Weights of a small transformer language model.
Size: 9 layers, 6 heads of 32 (2 for keys and values), vocabulary 8192.
Architecture: RMSNorm before each block, rotary positions, no biases in attention or MLP, untied embeddings.
Training: a variant of Muon for these matrices, 13257 steps.
MLP neurons of a small language model. Each row is named by its layer, matrix (gate and up: input weights; down: output weights) and neuron, and shows model dimensions 0-191. Each number is 500 + 50 x the weight over its row's rms, rounded and kept within 0 to 999. Numbers have three digits each. A neuron's up and down rows have the sign that makes its largest values positive.
After each neuron's rows, "fires on" lists the tokens most often at its 100 highest values on Wikipedia text that the model never trained on. A number after a token or word is its count.

L6.gate48:515536565393566514433546484586547425598514483489436556508460457465539443445585504465499456487579494542526596521501448598496532598417515484551442488537484490525526512439662553456495558550460511502546588560467457520467529534481447517471438447405525529528508493448517542457538549488495456528502488492609492484387591475502559436484544463457500470583563515582558498490504499567537499520513535392455510483589442549505460534442541498563578508554528476593599419501507480495539447500461515492480546572499388472484478496446456492542532447583583434548540459557481534483497603435569489500
L6.up48:569409487465491572521569492479480495470496371418463569436475484454460448509460451470560517534448434447503487478457447489597499550482350417410431538562463471485439615483542448438434486450434427497513489495554535540471528525480480596467551414550469504442616489537607431465536517544496436529597589494575499589454564477566468541457491509529455472508506530546491464510505533570541439495503501458499512469521520491424466529564410486608517498456570497493432459456404426476556473470535431560458512511538478497510438447468454570429490494483515483507512496494465463486498423457488372581
L6.down48:481569411552492498562504465416504457569535547416365474498461532451463429475391476492558513543529473609549429372439519581504520520505538473487438467535572470476517500464504564424506499458592556515450434493495496452473533517418524472448537543500486406478531470477462531500410553513435532446470494486524471489471540470463332469494489574473551452385600551426519524400570494434526477436488568556486498519494470511499495549502400396443508468458576459483532488524545471464511549522521494456498463386454412504445578517513501477499559522473434539510477576500540469522472610499541421481
fires on: " in" 26, ")" 12, "ing" 8, " on" 6, "d" 5, " |" 5

L6.gate101:540461459426476458468526477442510492519550485393456427494507497490527524560467495587423603448513512488449487562449499453442437509512500602489475506585569546547580523492516456588555558563515523435489489440491499423375468468549507498528481477516443530516461485381402505536485477435463505548405559465474499463500547516475557572407527493458482564475387556481548583474488632439590492451499483481457453513472610517489460470540638460465541486485550488561571510473561432443506461568554482603471471423569510554440577485490457493470463425506527564466542497482530520557558446502491595473
L6.up101:467420471509522509432430453423426487498561490515463452526513495557532510530495390540395485429594432475501504574594561547531518512507525569534482451637453504404519505510508475464469450484493560516548576462433426481476460477508536552602449431509507557436464504434520482616449500445434514575499529507508553532530473535485501588533560465544516484532500445486404553410477544545516578585532534451477463541448388542461521497411560471519525465450475471514644527560495472378493522596489538502584494499531572510520529487490452524435560532467495511556435542602484394526491454538505465453
L6.down101:426450510458514512445490484522423496485473488412440458483383523465463524519469560441473494464488462605510455639533471513525538527441456555527519538580517560519569599467526489540576427546512485528540587517461419538484468466471540469530418532493461535472524429515526505510414454466400410570482515411480450508550586508531526543575332542440462362536432467485536477474540505529539476512554408461522434440442496501457476541447517590429516469595497516538589555519522472512520495500454537405526570438554469442487516474492518524484476538556519446473505581499528473459392399543526542466
fires on: "." 50, " \"" 30, " and" 5, "," 4

L3.gate51:497533453506513528510459520502517395491564414455419551463473473509498493522494534552503556501514468600402498493507463433475542492440468483592436659568525457448554566437537523486522497510402533419535573528453562501451487406540540395532477581558432517418508584537541624541474536518539556571545540503430513459584497576489471499434462508474436492502525403466587459524483465530423486538509506562515485579486552454573566550549529493399464565564546466489484475446517527397399400492507590470458505544468498503480469444573418544514473496552516527511551555496437433496423484506496520513
L3.up51:499452495430557555453576549504497535458488522551510483559474478474513580534489572565584487418576487623442455493464540518538506481480424496480440538536466390464524550480504496460554569591464644574569558532461454508443553591488491458539471532511439569505501524513534510548526475443475423439509504581469501349519551565426513585473491437460412507532471419534560464401447481593524502545469487413482409510460540488487489462571433435514441481506536443466490482378497455489452445557493503478495530426483584567525430525439572482552518453457486475501526536501499512447535569401507429462
L3.down51:590522413460544472484481548452547476463498486421621533523446565521486577534437424517410573578431520422601516524536459548511528553543503623385472511447521518545518474549402517427434449504537498491488527432584560541546504549538522618536461451481527472444400426479464491541570503496514535345444491450513556529459486475575394529496539517498566564491559483493556597537540491539447434459553440543472528540476586602493477511563442502559508515458508460499534462524522498535426612476561528482496501470591418471514479508544552554443452530516460459498511497564515497470525457481476513451
fires on: " that" 22, " which" 15, " in" 14, "st" 7, "P" 6, "S" 5

L3.gate2:494492473499532520428550487508479437482556538437536498573475502561606560507647410531520438428458434473529503470458466463493460588612605561512512552428488462563506558617543530536538502570617560519560613458519478549461549523374561562522393499521463514472472492437415444493491534507406553508592498490545459473514449387464572475433458525429451429369457533489521531537486486462486502502518561501481528623492416469520479454481511417501507503491522448493414519543488509537483515516464485490504422516462463557469474416543524468443485504561539536468480546453457468540474536492492534422
L3.up2:557538512507502498464493463522521459455451542501445524538528408478498513522513523454487541397587540524569570507534537583522452556413569500502543492496487514460482482556440448534478504529496443511490504462546482443643478516517427445377490524518522534454412518502421476465492488533423499489454547534428419470589379416429446520367459540536505462524508488520430600486493576524627604484521423498425400545517504545411467494453451532443436431528496523576463529615522499490475504500531549525529580467479427475435488534478558522478394426537531467501543591480476531492433416474511560463
L3.down2:480469497572597477529434441535579524500563469545615482521513529490533473411590520413445506435426449524471575457499496415388498482483507505518476460426478459448458476461540448561550416484562537533526472505484538486527469495454424474457440443593533618479437411389510560502500544479420557544542532513417538386482481474414557525507438535422522475550484453602478572447546443550518510530513571507571442541519489436518557544425487424505472415497471523500578670503558566513523494446443492489489445480499479538485537506602475529531444514486505479474583527476520543556511493544507418513
fires on: "." 32, " exc" 16, " at" 8, " aut" 4, " earned" 4

L3.gate116:576520518456500511531526528596452434487565554480473595466527547524576481507445442516546469503473463528476445585513596521525456420589525565386465505496476554437581530449434463456580497566489636539457495432558534505543529517487615527471431557486565488507482498603488482523538493509539515554538464501540420543543455454456430508562564562453474520566580485506486523392498565525500512426550434445415463512540435466424517478580466547504506440450511414501553565545412495540492442547576590494561468561416567517567412531450514492454475580556492503502580498473538533459452570543534465515
L3.up116:481465502462544503477552436507567537574312554499498546457422567554517485474482503488460588535477436459547500451451464453529587490496531394462518639493527592491486475483595490514475590531519487520407501576552480458498476469476393522439460522480504474477450521534435589529470536412437477508535517519472469550526538443574451549463553384498476440521539503536402502546441479547576503410524618513495492478519523487492542536545461528498555484496438451483566463507454463554595466408443424545527490401492515484500436475506560513508509517465533456419394437444459594595538464537494502500
L3.down116:506581497490457551506551573454408496507521471451451551467476507465442490510470570408564503530510494511482409564540495534512461435526536510529583451534460555405595515502456449491517455400406542480586476542500411484521515560522524396432417482514536496483503372531583532507589534551607479515609412494548436504482382506492512534593430448490512433549446514474433502475494515473460482589555416510485532504508544398468540436469573497499459468523547548525474554525489575537472541560560536453423543387488448423484577476492536519488579462510572423553536516528445428481509457468493439536
fires on: "ch" 19, "v" 17, "z" 17, "s" 9, "k" 7

L3.gate330:552542502509529509383531465554608556481528508471344591469505513452491497523507546474606443461490544525433478509492580458575506494374562427635565561530533454411456472534522511516599590546510557460464560517534531516450577469411423483522419526486527553466473544400433493515488435427483499506480401491551474479482428507546474461541513486458589586505468514504473508421469546608480574567423452459539513494465478459466476488422488547559537459479529540489466499411500515535545473440510456460575450475552502503480531525446517461498526512438584542473469467578500587510413517550527499575
L3.up330:502408478453469496469422504553527461446588468502420501593438453440406479455415567532599438495477496560523471537401553565515501400454496438515457449573519447531562482542498532461440467507538507533454533420424543512501477536393496462484431426447507535487525370453512460464485510529486487465456461547507463543521552531511467535471420480480496523455399545504579578485475522498507605608493517465495551497516444505519604563585579504530541587541502597395466507486473531466550496493426530519556473557457466431402472418484478520503592536442511531545499436454375459528466519575489543486
L3.down330:431541498410496523485554514508479407453582548466339488554479508504454595552486503456461571403515502508438513369460542483535479572522518484553589458546545554497528530502506410501508455504528539579386587476463601532490460521547503516484546563606562463442451524491496556544521457607504497428455555433522589533549501432485566443473506468504409498449480466470515419505537562422583463506620447438509582513559508464528485488598475421526463529446455432524538451567553598517481470507486488470463445450520462503496545500492508526586477479524527504433532498490540483498590536564511410474
fires on: "," 53, " February" 8, " April" 6, " May" 6, "th" 5

L3.gate265:474565440432525450395499532476548424493439482557479510502558540469566447554539545579503474502456616481615440445533491477411543471481528453509464500501496529549448455495447550505467505517532514500587508537563512533517563496494493503451522474469401541492486448451444527468512445509486474426491505511416494435481496530562595488588386523501501503572483395497561537597524492441455540485577526362520548470509549595493465504416527489524557561574461521430401533466551565467592486498467448429486506502569512453660486475478543466513486341501493459573569483500419533535532556517533506446
L3.up265:472420474575556559460565503529522491505477528490560604560557578521493440465530542521472551470490512483517447511458470482463472544471446551464455523560540544461454529539518481548478591475508493479500610577536487588604482522507495568524512435506462504612511390567489598388414506428564476525533494423550480517434528480473476563469467498526522503509571491458511411539519415426512398477579462542481541585474399550459535424512458423489498510542457500451507510500417613560578447425429504485490517421538499471501496608584574449466569500436486459530543443462580574503474483584486445564
L3.down265:515395493480465566468466509549516478460497500447557450519419432552548561520421419523515496553539497443533535575457533557504530495488457501505535581495464472567507489573569537526505388554474436525553453488435482586509514432517597627567470509474473596549564554521557512546485561498593558503433549445547475564436495545426430496510558493543452517516501492495545580419514404468499448502565476548481596446542460465564407480501573499459479496463563512521568503600465456480498480578504423494536499399502496513546509504676459464438580601567466474445532527425478552486478567492518490504
fires on: " of" 35, " World" 15, "'" 7, " in" 7, " European" 5

L3.gate78:532550515469494484480498456493603489465486550573491478478435573397465453587559511385553465432541523537555452365492536566499504478420466484546478488495503562502443480475447628536483506457528479513529527482540512533463602465491486473445453557484461439479568489512471482528527553561483447482480459498530483588535487532514466543509453454608521428489523512511482489561432546545449418477540541459533495526572468465671487564482502362562567534479583532524536468434483461541510521485440400487495620484556424527524561545525426495477538466492521512457453548470511612516527482396534409382
L3.up78:508590509521527473502475514495462587447478512425388504441460497519490467496518453377559429482446523550429541476513508535529472511470424389538544459456466558542532461497418519502461494534480544508562573443557474606460516395476491523448498465491470506526388432456412433583386500507555531450518506490536534580507397533524463478539410504506513499557465492472527429605472368485443502406491500583512469511500560488513565561454494500574519551481629505480438517504574447503574461359440495528451551459555550453525510474569448481491564473533475490551597475510418440469476451479475477482
L3.down78:448523468482448465523506487440505570521505534461286487585544550577432489524579440357534430469470545466503530522487516465508453512474486412575514540585499411484531428506516445501464466536416514580459545535532506471503411468428531501489478502520541543537431492560467453517444510537510509528414488505579508537442453496519513507513483492442480591495525443447568478534509457507432458519483574569453437537519614428458519504481482540542428526429452451557530340534505529422501487482393467443464440466508523626558553494535428527505459577507533478476450424469570459473482511524419518463
fires on: "," 43, " March" 14, " April" 10, " May" 9, " December" 8

L3.gate300:497533557457493616435546499555505397514519465448475581555534591511491431434501470506503556531472535523532534557522480515558556467506552557527472506455525426443558509537516605506522661484519480404503543475581439502541559500464497527511469485532412599529475422525426606527491437562427542570490470436415542564498534484503455482511488526463573459541507519412511427545446410514477459570542524466621479538496514532469550543476568445539480498569468500611535516441562537519531482493480508386490482483608567586552468486431517493515459557563550578458536550579413487514487542467441441504
L3.up300:535408437514551541535574524525497425518437523521533466465511405428544492478450518519473544399546457573517408458467502547645549510446567541497526473443432569476509511537417526524436551499506491492468461529466435460456422584551471589495438487566522597568514466487472458459447468505433419525523545413441557498427522577492463558477481454472528479445494475469464507446474508538517480600582541467610512579563556451471503514425447497564542479471507483457584540482514495436506520475449499452401484547571560548542503487512466447437494468519496451561655566609483461414467445469557434515
L3.down300:512411497556551498519494505540557483508524589510468474424525408574483489509517514526489516546576469524483461471510468471546548582468502500527514437531455433513543446540415589458485456556473555515484512562437514561419447435531477489505545407524498510485503418528522450455509420456414462510470523405449450514396609516518650445499590492533590582548363453488541451478496428529512518586502413484559519453492501505492496403465508515537397504352584547510539549508454504504592528498459418506434499522529492536483659458473545547493500589527517435490480496550531547525467550491480477464
fires on: " in" 76, "." 8, " ass" 5

L3.gate477:559516454522546551525562486522582486406464484451461596497525483555393589464513470599395452466555548568499499510532516358436469406454451405553540470569532519422536485484443545433580500466497518463451541613563539514496479521473524507534601557529548456499511486396457607540462484518514470451536507438420460543508552528435563528474571513535503462470455413503503492486451404511451490500523480551536484546532460502478541499509558503597564509466450451500552505345461467505496476545410475449538551515419540441484516506476473543509488488483606549531497506495524545535553457553647448513
L3.up477:461546571589566428502504498455482496470488501504484568401579448541499562564425499544442470458521520486452512535594509456511426478422489451459490511489529491471504493449491446538506444451491488539530522453472494456542516483596492517460567438500564518474626470437430533502568502377535518501510556477490482506433528620505584573468447409419503465567484474493579483478385483553474461540555464429447556506446596485431454578561527483479474557424536433470482554467471459529463536531455427522561593552506497541582519485433541531433483415492508538511431438581499596602575474564598444483
L3.down477:461490462472513495538509536393512488554449457469370546492487552533473485547507570456511514495557520500518533531435484458536467537515484569492499501453521456530572409542558564489483567458491490510540495522538507547406452563497400402553490548453508521551461490681482462429485538527478558559494528438502465521528402450537485449538532495564507638385456493435468456440471519564511503529505510526457352567485478488583469478566409547521467529503528452497500481488469531469479534466562463406431394456532406512468502518587389507449521547581427423565548472498478414434503564441482532483
fires on: "'" 41, " record" 6, " there" 6, "ist" 6